Weights of a small GPT-style language model, trained from scratch on English Wikipedia.
Size: 19 layers, width 192, vocabulary 2470.
Architecture: LayerNorm before each block, no position embeddings, biases, tied embeddings, ALiBi.
Training: a variant of Muon for these matrices, 498M tokens, 7601 steps.
MLP neurons of a small language model. Each row is named by its layer, matrix (up: input weights) and neuron, and shows model dimensions 0-191. Each number is 500 + 50 x the weight over its row's rms, rounded and kept within 0 to 999. Numbers have three digits each.
A block is one neuron, or neurons of one layer that tend to fire together. After each block is what it responds to, as a language model described it from the Wikipedia text at the highest values.

L4.up20:457495474428554451465486501510432452491453523550465591581519495425543477546562524565535451497616424580573462537480535485455514561542515516499494487518532480469485496402437536484487570531644404582568564517467535547495562456551519473473520564463535511418538494443546549552394472427626604598496586521492507541486496519480546445489534471516483500465477526542482554500509484499458434522552433503458456522502478474660503526524565430464483485432485472479379611441467527480451482422574496465444523503476501495514517485460438509512439503464427433389593446528461506529481524433491431424
L4.up48:462438427616429505482450563461532540447455477400543463465502513521545463503494536441490498439414528468503483506469493485443500494463511477491528457530564542575518564488508475529427466576554476523527489416482484507577494479549578446457443416411634461501468581534538529577434512471529491423547487497575461517529522485472552415504513521451448465523510453411517532473509522548442452347492504546409473552431546575595466509432545539411603457481545415563412517519458393477484546511631564477437480561517470501456578483546532483559533521447543569571554541535473461481473435476549479552
L4.up83:534571485488479498448508477507592520544569467469508583593473488463528496542583514504477536453557473515449502421553466452449449441450464552424491491476541409422436533498451522403436616535522458557471432550463547503456501501522560518451588537528450454519463554441437522533486555439561520513519526407527374486497498622533470491398470490504489547507433522545574525488475489544551530603601550459394472527395495500577596555535495518548433625574500439460544588522465571479488546470475502484518562431534489561504444547548479450537468470484473458400538429492563536533545502456441499467
L4.up670:466522490434564559560438471448487448447571537529445550510495525441429503491518532591603512524576506504505460444558509528475527618447516461446528504545538595524510476525504557504422494532510572546604490515511451499566487543539477404465557459393527483418511537484519551480493386441507528519506509492536490504576548447480441514523428528517471464562469564495527454528527414498380436536564468452467543493469426473664542631442537572521513429574380546457490495455512433545648492477515550489489517520359503547485530535476437502457502505480444476495489443482504562449534482471426493491
Description: Early word-internal fragments

L6.up151:483456392545473464517502488550566553474467502442514504559412487438425519464554543559528438482473509528432489565472412517549487486501472493497416458435481571567579508602465478470458479499388577464565416539559527513448574517439499506631550501550509539550501430425467397518508450510563523443507470526413556497510513557481501375525549456483382453518485521555464490494531467484475519495495485480465427559505465585534425458515652487498552524546455538459461530486458498558513485548466582582520595547469509473409484531524607508513549543559624492469522396568497504511526564547526553486
L6.up436:581494627515445569447604543542679448451540485535510498476452497465541542473405533424553518489504531560571424469455542504484516534514474529559443558530543520490589416501441467592532457520459535597450446563543554478345530464421564462497522545469518567503500491511507514537520516534495470488524480554399495539441505491526384522494462434565448511544555535523538562462465479468516509509511523474464481473516431521393424527482548409461559535525454531492485576507541384535461528504506485558500564495505482487416450581560595437501538435486484492418439421432480490498503534585549551494
L6.up494:518594456483547609521430508507559535485495497462551449500508588434514574529534493518511395440527511505569478481472537505552485524520530499514379454468535502502544503519523552537514457548476452507526433590506551497514508524480412453542483450597526464398517625417450494443552487501545502558526560436437487473520448412607468531524534459451473512509359421548550550453519545469579484595448493501494492531540516455516515532564492522509576521465500508389484512453565478530513541537462390587379467481558478483570451506554491435386457543369473510470493428546534503516558559451514544403
L6.up560:482446567500498627509473599452571503469533540440492451486499461472537554541542547441471539464461487562446457419445569474480530561496506509449365440517525509506555398600512486587531495523425566517508596583532466561428460541489426523407473402453484472459411464489490482485573430512359489521572534567449531529477486491492455528432437506538477422508545501421519479462580564543448455445490506545563515507585526580502490395476493497475453499552438499508457434483493476447501537444541590541467605498540623556548552546469610462502492480468475423460551508439474492513482473507480490458
Description: Digit after decimal point

L6.up84:507512542445519543519418497523612537523526489532447417534482488563448561425475458505504567514429457478464498502498639455463462475465476585548396501436543441573514454390444446458457507429512609469543542613483557522477478502473534474515489497490492338440492540539529507581473576553447417556556493433533509394553509602573451494529492502542559537450502520442519511554462422408466495460480503502533548441514473489483447467484438476517494493418449570509469500599490435496477568418515567472504476484526569524512513572523487426576509548502581499487508484469411530431584574585469531440
L6.up307:622565515534572541401494510532508570464416516536498455533582513436544511491419358614593495484447478479429523533556590475389469564458553491551478566520528439488493440462480497562480565496450509485480512501420470591491500496458578456487615515474501474541493470533588504531542424570517493488519423455586439480426509569513480434525482527455536554456523518462346606434462472469409433540408480492541484476466467507533392499531433459525532579445483502488435500557494485524458494522487551497536480511579542436531529531595522474581532553478493543445451500552493535482517508543541430531
L6.up378:518475481521563481481581567538580486434534506527439616546609440538502575460501523512487514522567490466411519546495612501483456531433581525553500621499542508486521577538533480544462544569492577481502554535500473482458509540485506488473501595401570484435531518527435491539561527508417527444518541455544457452463487434463395512424409406499416520467527495473531578470459484406427444479470453554490452434521515332505538474505449595491504480503546519546558512506454490420473574564510490525509419509542445443508529490620513520564374477531478527412558452444493545476545473461512546541
L6.up568:468554516556522545496395392462580425413572503506367576531534452532557596444574538550486479456535524496510494567451524482619513484516463492477439516483577491501590561467466434502500474571496525587551512493426523469510454545517496389376435479493544521510547538528447522549406516534521466533431554509501487395506540433506518517430458360549475375423533458519563545400477479478458598458479486514623505592505529483543493597559490445486534458481519533486542546481530468511492476560457521495549484518557518452454504516497498528510516532378556482470507537480447558512449514518527419488
Description: Comma after introductory phrases

L13.up97:504373467496472467537414497462492512513449494438516490515486420526521507477577463559582528573455467519574647511417474481507488528438480533518431430469458505469569514513522431572469459513473563582397455607488503571345565519405485460448570504516496458557501521468527462509517484462536557468473566538511479588470519551509477492487500448519553492448486453583466491509515583451399479453505494461613427523552626450507472478517505499528485567508498457561497580489438400447538592518592560606576533516439457452476484495498448545486471592464526484420469498465554451434467507500540572496
Description: Second piece of split words

L4.up318:537521406509437341531495482494522427507470505472487533437447480487467525526514547500457452498578511487531496530477488467554397549444500553402417539524535506536492508496515511588477501566491546497488519409576552550389519523508469491552545443481561595496486570487541473449544560515502497591495481566554468477409544590542517557562453539533541576508548515502474517457545475504490479404399489456470450471537547491519435575483539576484396500500518495513480543474464531524410525562583497489523468546471541531479406459616537454543466540423522528484454432608572426566482388546536399371
L4.up468:468494487543540478537532504433504466442500510504468442561609508495492600448582499643569534498547440561466524511448557501548469483520520510440495581500521478546506441483481430544535509480487658486515603543482490475504490430509517363482579444488524484436480597500585479607414458549501423467489546557491506496346427521534462535588495486476478477520492496463433512503498525422436494482508428486487504475555420417503511533494478491497514530465473420505504481505437565475442492558449549425572432476620469417495489537531441409577505463551475551460587412517482599492495449511573534491
L4.up531:500571538491535550492517475483599568499497621451513477579595463531515500448546533523467519439656500539522537543439538479554444504542542433555442459380489457519501497480524504455483460480406493425412508354469429477438520509412452487464452547515539382483503509536535479507491481511564477564476542615554466376424490488550497495490513494494527413534442547490471487523496522444510496482477498561512431405469549446422529492464522499484525484475440525486587586507555524481449575465488507557574543473532508524526495498539519491606433569439508536380538426599428460505570543546461432456
L4.up665:530530443380484459464461447475552421487543504530547455502528490536447517453488445564531495470589482584518528444464585521588452493438457500498439495476567499518480352535535541577382586466530536522417523548491504505531487505526455411549524438428481533378564527475514608523512397511475471452462559487552496539430517529544494594502437531640447527556507458550480514423471464475458616506502455447515483476496420473545520495454567454468453490441533467450511547512607553563565494500465500461580427521449518495494429406545526460529530616490502517436464496585475550448582493464508490473
Description: Comma after introductory phrase

L13.up169:462461506502573482533404569437547566436485544571471507559456432504579520455409506487452515577563499502477379501470607442522564562496562531467468500461555497501459537426521508540495577535452553451456542455504463432459522498463588532530552463566478409517478429514436523521455540421547398491473491500622451550434588442587475544522484520420531499570462449543470499579447510477554522476561539470478430507505446527417439597525476487492480512499460476534562346495518544499542489483447441521638552502419536530413480473479514445534456527488495482477539504555516538503525383576582460516
Description: Table cell separators

L6.up87:488509531468499537522486517479486472468525505475431550520497496473586518493531489437443571459430509489542448466427547493495412514497534481528522479504537520510507477522501530402381490622534521484469546493490577596492534359571442431553578465544407511550449563454527543529607391504475531509457524536582515463561478530499429436465590514557543461513461537462506505528522611519550510561429456412479473467448512425544410501528520491462413500421463547440539599486497510408505447429478560522538491475596556590571524447544508596501488560467508540425515414457432438471514486416478602448
L6.up240:476382504408473492482555443494516430411536491524473557471467510478429478509547519441431485569474548567565441421580370428460457498449512397542490517529568552561462479386527480499522531610518490441565490501491466600503533509463501478439589516559462615602476489561503537449525544508553579529451473546492477568566509479551542420521499571533516469565508359495507507450554527485457483469414511470498473547493529448521524534518380481444472532489485586545613499413439563479466575468471523540463501473533534451485526484587494511603498554528507488481494534525470511454543449463389426502
L6.up327:543519463452502410478407474579502529520534511312500434560508584424520622546463516497577488478527518508470475438483434549472401542472497492553497553517490476473456450539465524395479476517505502615450442523587474506521541549535536545476549412466503634527528579448536561469483495420432515438516420450568506452444432557540459398504589522459504518538492481486585561523501550439495490464503512477548499577450499517491577576408541520497458529446511431497509540464518471478479480537527535620454489514528579505548490486467437477476464565404482513434585488491454405616492511485465529481
L6.up347:501493530519415556565499436471482474620476537521438518497440539534528466479420516547444511594558434531448570574389481529522450438472457493548506554530546453498573549557468523636445543501500501500511416444523549528512489452590533509505544488497513533534440504480505391414384521448515486558502461455532473415587478510487457528565467566450513561527556522511449543512462520520427452478474445468602462533450485477547451423562587418537502482450432476458477527529522449485588379508539582510550506415493537535422446482492594454605500598510528498512487505531541385489480531495520408426
Description: Sentence-opening On/In, word fragments

L4.up65:433455554536508444440598489503509513545511476408525470439456464442491463529430467445513423500509522454596419465570401497531547536482411497508504575482541508542501513534485477490449423514405530527565551563544503437459518586432550576556543410534575473485501467452502492399541444524445451469509460434478449498534550462496575488555503527423513517544528523572467423563510448443483489464494525607532610442497568590448409506434491551389583484566517474641430474562531427480474496520496536534509558559507504490478556500506466638480489479431559473494566505508386500483518481564525548463
L4.up75:509384436543435542497438449484466540517494559496508451520449472510388563466518448572542480475489542560563599462493576508553540475500535549555478508487450645571529546442522567468400511570479533427460561516544393551442514510526546469544525481478564515468590501462553527444535379462460391585466411499516409579486530510393494470487579518482449558487482358446456457492535427593559486443536535446491455486486515495542505505452467537442457425558500492538477536489498487526513451477510512560507519500598469488507548553536479490430450562503400451569466530579421517511492531449546550544
L4.up274:519521482560583481486454496487478389554475469558526425524459484475464449490485508477530451554499600599472509444518540541593489544548483485541431562538487450518469551485431454432486471490471601471456496542547498537422547424458503466546483499503508501467581528527511539520484520456523526550425467444459384448435538446527530468613499527445510432429659486562509539500549493454516452535486443518624488556473528516520385575455482543483598508560465464505557594548470512632482469555604454585458511435479410477488410473460466546434505447395522519470437477527485431494504551557506569520
L4.up521:474596481457542540426525524479525433545433574529468398510451464546577391659496519495439451500452479481497502413617518441487499525363436578549438555506524471453468448553484498470434442478475487518452521566521544487457448485479518523495568544567545487425491537422466516440533533530468519527468453539465564637488414653420479543576449553413519462455549584566500496502518471457527455503522468416583496466519439470511488537549452490515519561495450477494577484549524441545545532518439513544490525494535527513506533496571525598525555539462513527508472427501433521424490452460547613499
Description: Word piece after initial letter

L13.up624:519473509449474589451481485514501503493520518519453500557547499623476480489535547521507489535531525492561531605442535473496471505574513493415434377447591542518463435544535404487462451542504547543466385533501493411493555545496470608513561518459546464544524526467451483491446472484346554471384470491502422508440594433464516510506430524560488621537520547501461576414501495433532565564513465497447482495513442523528494546505531571501473543513550466356456497598482453462537462459538625578540538422550592561472525461477476497511492493520519406446541407441519544500447459466546511507
Description: Decimal and number-completing tokens

L4.up238:509483515528518471460502416449551480448546548479522527510554523511453571513445482454452486496533497556553540548537594515501471505589465530414355469523473424520510610519458494508479520489531442501565457535523509575549441554465479470485496444609541426536608481617492374515445417507483516461466451553545478504424505510502559535642583597498505576454511475496522531487451508483542469467504503538494578540508442527515531473438522532488638451519460448508558445457558548537488492404467435537377461497465415458481496534476515508521496517503483538440458467645467514486505415626577464449
L4.up324:464530549445586619550459477421554519484483566476466462451535505525531482504521429506395538535570463556564413437545451550607381471560479506473398466456449503601486545502552566477589476511540466549563554458644409506482481498533469516459473431494515533495548513434573559514437456503604498483535475491522469564472543505510428475538529476561493432512464573486500475464458469493515514454562470452460539529446564496537445439463439509495614545437518566487533512456490503532458590501435348518421562502394468531488478463532531475432550579544471521487466432464417429459497515512458490556
L4.up442:571519562529487469553493410455524510537544464467479428524541441445448505481546506415467498487530540576509537492503514502560480510504430492457401435464496478494594509685597517529491533525570429511560488693501473419538543527479529473524531333505533475463532527551508567471485488519541541491516433496488485527463462520521557520557499493459440533448525485574548558426489464456517508470395519517357513487488529532459435546538533496452616481470577513490549480446576508497454513458525502481421535572558490404526494407457572468510532452453513490473480394523515417461532489478595546445
L4.up625:469540525515519573538521466400539459506546568494518486479474527524488575362588483429546510455511478508491532489525476513499416560417488518462558472481519530437516570522467485464494439525424451459519547492528524423507485511582466569430471524463478521493565554564505506551527497565480561509563363538556470557495501479441472599487579425481466451521554522459528571479460462527531504513447597531479528518514510540531537504559531550504628561487516422530445483430454623540431487508547607539339518504481411436504489465400549604511506489436498451476446555426396477424441454425557478504
Description: Delimiter after numbers

L4.up126:484520496451372432551424483450551510528548501597484591441568575415598533448505567553401531443530516508447463510530479527511454483544422426453466434506489490559492520495442542537483486518505586540519575524573513473507528436638489544481541525490483450471513432518519527460478386532573579593473457551451493576464535492559516400474561496458533534442463474449450545455533495520551613545390450503494459533427486553576454475432520507504483456470460403493490537495539590494461482583454440594480497571507486448603485562449466553559510512507430415542490453466536486504552470482503411544
L4.up196:479510444465468484502427584452583419445524460545459527495446527480550502518584555592480556448495438527525521470368509533521507500491448475425460354513499431450452569444515478621577525533498471515534546502388523494500497568517514592464527407484515531435498486530577517515500426571477517472480511511445518490520509503544535413477612545491537520499417549462538552413527477459521569510353529524515432526468493461450519445396510539488475525489474540403550574501518585460543541452507583541534430529528581479497531446431472574460534487507443462508435495613532477526586569473542590453
L4.up307:573477435405404547476474556470567570490481563445435478486524401486589469400555494469478525518559522487461474460432484566568536586503471463517480445544469513403594505641565485547541561493537432474459545509461434569469517586514473494530530534516573547485490455450470468413509452516457455521653551513474535588480547419469495498533521569471582500451582553462408515474484557499450539485471532464492481458506544553585405426497520577445473528582500487562447536533502428399477503516529503526447526490508490465427477510438511465378502399512533484458555417530542465459567523536471471484
L4.up546:478451512464488484481466456431569506563539535513543530523560480423529552467506555451401411478534444582465563469524604466535531545584451579554463475427463488502488531616498470611464602492452494468600563492471414508526397436547486453532559535499533568565526520541517463443540501486502475517388456462553561518433544525424462476537539475464366484521529453414493561452538544452551522458504505457373507472509472486496436479524449527559475562411453485514507473522520508523511547542473548510484546538456489395537514455534470497451565408466487458510464442579577443498502586616589416490
Description: Decimal digits after point

L4.up41:403483486476498575488492477458551476496615540396580460575517496446506423487500470477443482621394559489590480540538454506479492514459464519565509458519469495478460461577502439543550496388534503507498539583435517503492531567507469555548542526449582479458482513494419459474522597415486483379470537510502484406546517463428463504473494583537607542612444515466638634478511480463498480441536504489526484574494474398491481502487585493445559500435506543446496519538480534468533461578491405484440502522491515550567483517465526452469561579444488471425461575613487498538537490436570496501
L4.up249:490493441481443477482420470431607463546515560510505421519527523451390507469525538463477532523479548434473580468543475508489489516414446558464447520522423466398376471475502545515506481447507547517503433557505486561564545609483518513549546519578580604477578521541482479455575466473424469474394460474636409520469599585552450511487559498548628453522510466533496480462469628462543550536521423485499449424593508437538422520472533455476535539523498527509446477529487511509545467525522517513506438426572459508474594571587529480403435504519496493501490398477469566500548454477512506463
L4.up456:453474512517435476518478438427567494487594550524505403517538499467503540400531570483396486574505474400435559493509476609559604453518501556456540472566462533489462529391513541521493523461470532579546465567490527499426419593440472514481535544470543550519444518422495541460466466457439470408357543490497473429486612561522411562388526592581492413589475511488601520468501573475480462451523455521521484498540433478553428413506436437482547493477383466537497502483478577516542488521450491527511452491490464513534586566503592516419475537501505566516506492525508545538509465466501517462
L4.up682:450445491559444466495455453431515552505583506478516353534527481441437474464466534554440419488518468488423544457484564560549610493545434492474511513492524564495434496466560504419476505529469515525435443543499462534504466561413451558422517686533505509512547458491514544476470495462527479465413575437484481471507626505495419560446585553470469393536526571577561538540517476462544496475537403554499493504562447465523427416512515530602515468519439544494434432477493517543523531461514611528473470491486464559567488569599489589475427595512535482532477535491513548496510400449543470468
Description: Line break ending blocks

L13.up356:502494459591487523432541490535455510448560414481482362447542481448479453530481518579577561561458519537391479397595512573479544424465512592467474494486556561488421549453446501530541510543482494622378526552522487457534534458571380461405598487523468420529565390526498559479431597518487617435528485473498448514506524544463459491478490481484484547461479574516453488560518502471577419441495422501440528460537529479516503655507490503497462536516482529460567526522551504547433476557528456546434467499505423463481568496504568512568505478460581505549464549543496521516537449447520535520
Description: Naming phrases, coordinate decimals

L6.up119:509504601475516478496452516396476545554484555472553469513470459475459519519545538518576459491563520473524520542587475448522481537527478417544499487556463451472434526486516489476576505483458504593487418521647570496512509485594512500486462565638457503582418470491502508538543405439424463495424469534435465496436519499545475457495436540494598500475556479575516449516488547534529534470426399503579391490484458503555533488485403490558445496502411490603461495508421558577495526536504466464448539374523545458437429498541562531501543517588527408487499440499418497415563551578453422438
L6.up195:520535442429495472537511468443518395507455477439483466394534554435426563507509519505585360556541546563490443476566419530478484626384526468407469573459484476444431527453579524468507498536507507521409510462613454460460479486505477503490485443598647555440499490462504477530555502471460449465532454559561432509529568484433484583495537448490527458507501539513482475461470504542546579528483475507530407507620493502500461542493462524458497592549508531540550502509465486533489473580466481525458557520522538493422436486541561475442508645546380502520418444466490514452566472501478416536
L6.up358:465521456509443519594486507422493525533479554479529500491489434427504546472495560563463507472483460475512633482562543550524424542446479412527540553485579473505485497559421517516573462512489531452512512430458523545562540508416502504482458523455537443499592508451401503473506480505598425515456489536538493503518556507554564430502418567532446379520490530425484523418490541577605532542437520521581467492525505524601527399430442546556454518536418488640498534587477524515399484538463514480492477484510540615527394449546552553542464548419493451423459464444421407513558518556448465495
L6.up720:470471462442452471527526475461502518532496467469593504440601476537519478494533551631529479473545492531530515559478468422516480491538398481559474479508517511503471425434482547452551461552489479521468526610505494553423352432538524452533465406548425535522476527460513501551435479527447355462463630521481508402470438542500522527579487421491506524496428557567438542501573566539528482503507510511663530532511506533584483525479533490511434526585522512516503511506499486516567536578485522644426558486530443546504530514601440547459581502508468501473496456458431450438543471501512362461
Description: Mid-word piece completions

L13.up397:553478504491500490433471443485519498460540464486524499485500519497413549633486559538423543508397556485463546502513495564585461472479506577480494516570437470455525516546531471515497461462529421524541484538525499488479538552474500438489480442538504435446423499516504498478451505507456569517470594538557472470524412567538552522504461451526512434458427584452512534508504540549505577532497446551488549426485386441551495543466562450415570431433465402445502564504576385639397606486499508586584533475475437576442559582527464480554543457484494512477605557529387453421528420506526534437
Description: Mid-sentence clause punctuation

L6.up55:472521540526477583537459500554477500432525525559522580449529466466530566456480447594530510560484451503437520442527402478494405539537492416498493425574602458527496509489486542472489536511467533462470473585513463500466520525604518542550492435498523518441462492484606438528574581457507504491549392404441489445537496485472445534503484573508505540598520540523572515586432536393490481442361526407510509505518573394544551516469508484549488479481518533338404495525487542520439444484489505508388491491441580520482450530487487494431489505466498456551387508432558498559539508433426420563
L6.up504:456536528540543458473597427515503543518570401567404439501454510484464554479421515517468487473575505458478463527412511490524498515477427551409599489432605592530545522530623537481454485498434503483498488422539496578542485456428448485466553495438486556532546489561480546497633605594433442494469551519480599442535418519540475521404481563522467418456475493598519497492469493432539524406494445454474366470544488517521444474450473455472489532510400511511501474498495476550385449546472479466417503500454511600491550521543511560476464539493452548495461455511500485629545508565506506504
L6.up628:553407565594591554482488536475507446449534510510435544488525539551559537430494613436550542532373428510462476490567467521547416423495514514526465455450560525539552548450405599509472565579440536476414435536455475519433459590560533399529572451493473363506545521458505486575480478510517505450524425478540544375520505483523521494540465495433542538519520491525532570569466426479476533475450574421430496507573567517540480565474469556487497599441559556443447494467518526459505540489486461494418500585464480446466487504587527522554599523504501560426458493502568546475489498423510438467
L6.up750:518528509515551485544464555422569482453575521457455487521500317589505559442524600545453513465525466474454543450504488559569463540519484492456502522495460461488540524538524501499583521444622476517478481495529574543488507536558477439519461460543555436412470560464462499480478460380472596463539513505515522406580459460618370401445523526544532479563486496510473596509520520438470534463461479497377480480426512519560563568502479529497466555527497495475475500441509406506551511447438429544376483530510552443598484484459520537555498447434482501611548485417457492557554487570530506443
Description: Word "as" and fragments

L4.up321:562525548479459488543437551520522515483531501433500507502431496469504587431496466497438540504458411523518506459482513463445423467457566569547506452501503455629543547556535549500567560518541484488494498406540459530457462529441456509492329523482531479448571531562502381473536509563608449483513545493492484396499429458411525515524442482545535498524530515550525510385421482540455572528540515429509470406509418480592487491556505459511464552517440551491474436469434393597444473447593467568465577536452561546555497525539523526563459550502509549464550460620480444570577438481574486535
L4.up353:417521475493403443478451547483516533492472484460499550520480576461497498544488507514511507510529484465528477539333460579538560558429588491512492399526499476496488424552462563451537495496583405605405472451549511550548497576467393483491484531606535475478520509596558435442496572404642573520470528502560525477505515481494519434513568632545483589470427415484478512493487441486523583545519447418504488489457511483580467512461506435457540452481505548517531552440592494555500471475507463536410538461499449462493479499463520448538502550573500530531438460577474356495592483524512472478
L4.up511:486347454450361484519452510502620472531489476466650592520464528596575526389442571452509469506486523527473536531464559584510489541506491551425439377525514489546537469529527544460576530503533487523507521473480532647504558509566402459479464544488523510482514565520477519434491584474413509494437586467482563510532504480462471503551500513540520484488455500468487507450558501490599514528425469461428459479465436495501474513512490433477513456405496520490492534506479512499526482559535490558447508509517646514477432488404553466522505450472446516416524421617559484458515478532620451556
L4.up719:551556495485444514476494455450551492464555510497448423477466467557473539562568509480516497498445558535559525514441441374504503607561447473543480568493529446506494567430472459567508562693476478595507538479529505565447510454421506564525497471449570550450526566567413447498470572533525546521541516506478521435632485408428570508496498528450614495393521514542501490514438410501492476474530466513428554529489454485470440397393460518422533445537407482502530596553472430519487447489490520522434474614453472459463497459485526492581533455519533476499504566523544474597519451509480533467
Description: Sentence-opening prepositions

L6.up91:628481539500469536506532519541511622513491401526454421528435378519480570462514503486415566487502469561470430501533465511514474516519445371537487555534519386554535432460494523501545475466519524533488575449491500477463492452549526498481576430475429476540521555522493521483530490464554500387572451598474499552451487518493538571464481458529476527514484356455489448511461416453459460504474522585463531418610507495484517565548531467520467645519488570528451422512424519526534469502600484418611483401456509452577527528437531487484573542525493534507439457498566427458589535470518463488
L6.up113:429514547437586455495572602457593545508502504529577489541499534488414477506453506406486490430487435498565520514481505605470391469551447455443534548419549378468457502432448557438510493405466575499517494519474532533414438571470539465421539535526589419459513542503536518445528528522491545524494544492521520522511419459538479516579500477447455475473506598534497598530467493482471415589478546576463495497603457527516472454530527507386537477492531494489488474523507517509548473511574389504489423504501503502608487496562478532494433567578500511572537374527514494541449458500675483506
L6.up467:559539507431519577514549440500568504556424501460459454445454538569453471409477474480516503391480529496590475419526396494468420503587507468496482533449500462497485470522604531492519490554464484516403470475442505493428518510562505504421498518481541457561444562520463535465463489483609513493563536452558533427534547565546418478484589499443566431556496504557584418535520414431614527449511469519499453458567501488496515536546453467393538534537446516520401514591507550472517421548503611453529426555582541482613426526414490524450522536622507549564448487527479464460439511443466498501
L6.up722:498586517445510434452540421488455546452520463565513468451404554460417521451594419536465513518557539501601444417510479420461552507518442530514390534457497552511565423424508514424609512508455443617431453523492502493408541444465543458557552499529409512512539519538464500499552549510459502528442489462474502502463516546451504532434498512512498476495428529498429542520556601505499473503503640546495434448480410540400524522550503492390518522553489556416430523521505555520511535510486586451559533507600550414518516452537446490385547453531398557475462508501560497431511478565500581523
Description: Table cells and mid-name fragments

L6.up45:410434483479506479386521425404567436525548552543588444576568615473488526470454470443429497493469546550631463436472562551477525524557526464385395543421478545480468439569532469592516497605569517613608536476505502450512476446568505531497572513491503438497401482438567491462515510554585515505427508458514469489556462424489536488520509541572493516507577530526493513503534516496499594472550467564394544527583447448457506455512520536522542477396549429500599479434527501529542453475525432494437489464548505497480479522474497480555514463460545478522501550522487522422410531476457583478
L6.up173:500462521460516522489542524405488427447499549547487571510530530489460442531554527463397488447527440491557392396470600584550441512391472469391469475502449519540468541487588497555469492576534525603390546449525527423473446490461502511509472500487481480471523435389342469539530389558504556476468436541549446549549455559397499456592487555592442509441533534461506549517595507585535559482489501449508514530458456547503487585596502544593484582472522429466540478510491533537479462506508431505502549493523505473489449519476535468509582559512477511527474504547574436503524587557471572509
L6.up594:441490494534452480425553428398473510474515563505482508514454533475492476556449450532445507377487493593454483454497523575528521433494447407587499469559464542440508485517434535556558449487488564518595556471516602497514414469512507482442516516519462434540434566537488548541484553486595526493482460654545385521523487492446514461503510624475507543446502545438578417622496503544490461454498497455543535554482513435542465507517418499505498563525465426513509490552576540613608490496472531405575512524457460554547436565444487628540513487506465489445421471496471471469505458519477398436
L6.up680:426504472533501409470382448501564478517472491501517437571512464461488478548531560490532429463513499454457474419452471676413519450528467517555502528515497459477452502572542458504392577554515511542476539510529395468601549546554562490590587527468591551483528555467517584473524424497479511498428414480617469477508483467464467465524503441471486505477437516443481538525505591473466583479411501503520469559564463452507523517493463530509420579462566541571478494453439525495519410382500502477580497507513467601613530558439453526550503595506485453402391490506531472444542524504522520489
Description: Mid-word consonant after prefix

L13.up278:486555434492483468472452581445495434551479553464466459463474393519512505523500532451535504607494516440592521473403516565516516497414519538517539555494629445515564509442496543479528536456518457495348521551517474560556420467497457483489430463521463494537430538636519520520544437455417544524423505429513500563557455475528413522507497586411529415439485508546549551484526581490447527469546542512540597501501408438510511477462443401488449503431516474427500548513514565506538434479596556501471564609558530474596575515448549459550506475466391478469563501514526445434502515462515553450
Description: Sentence-initial prepositions/conjunctions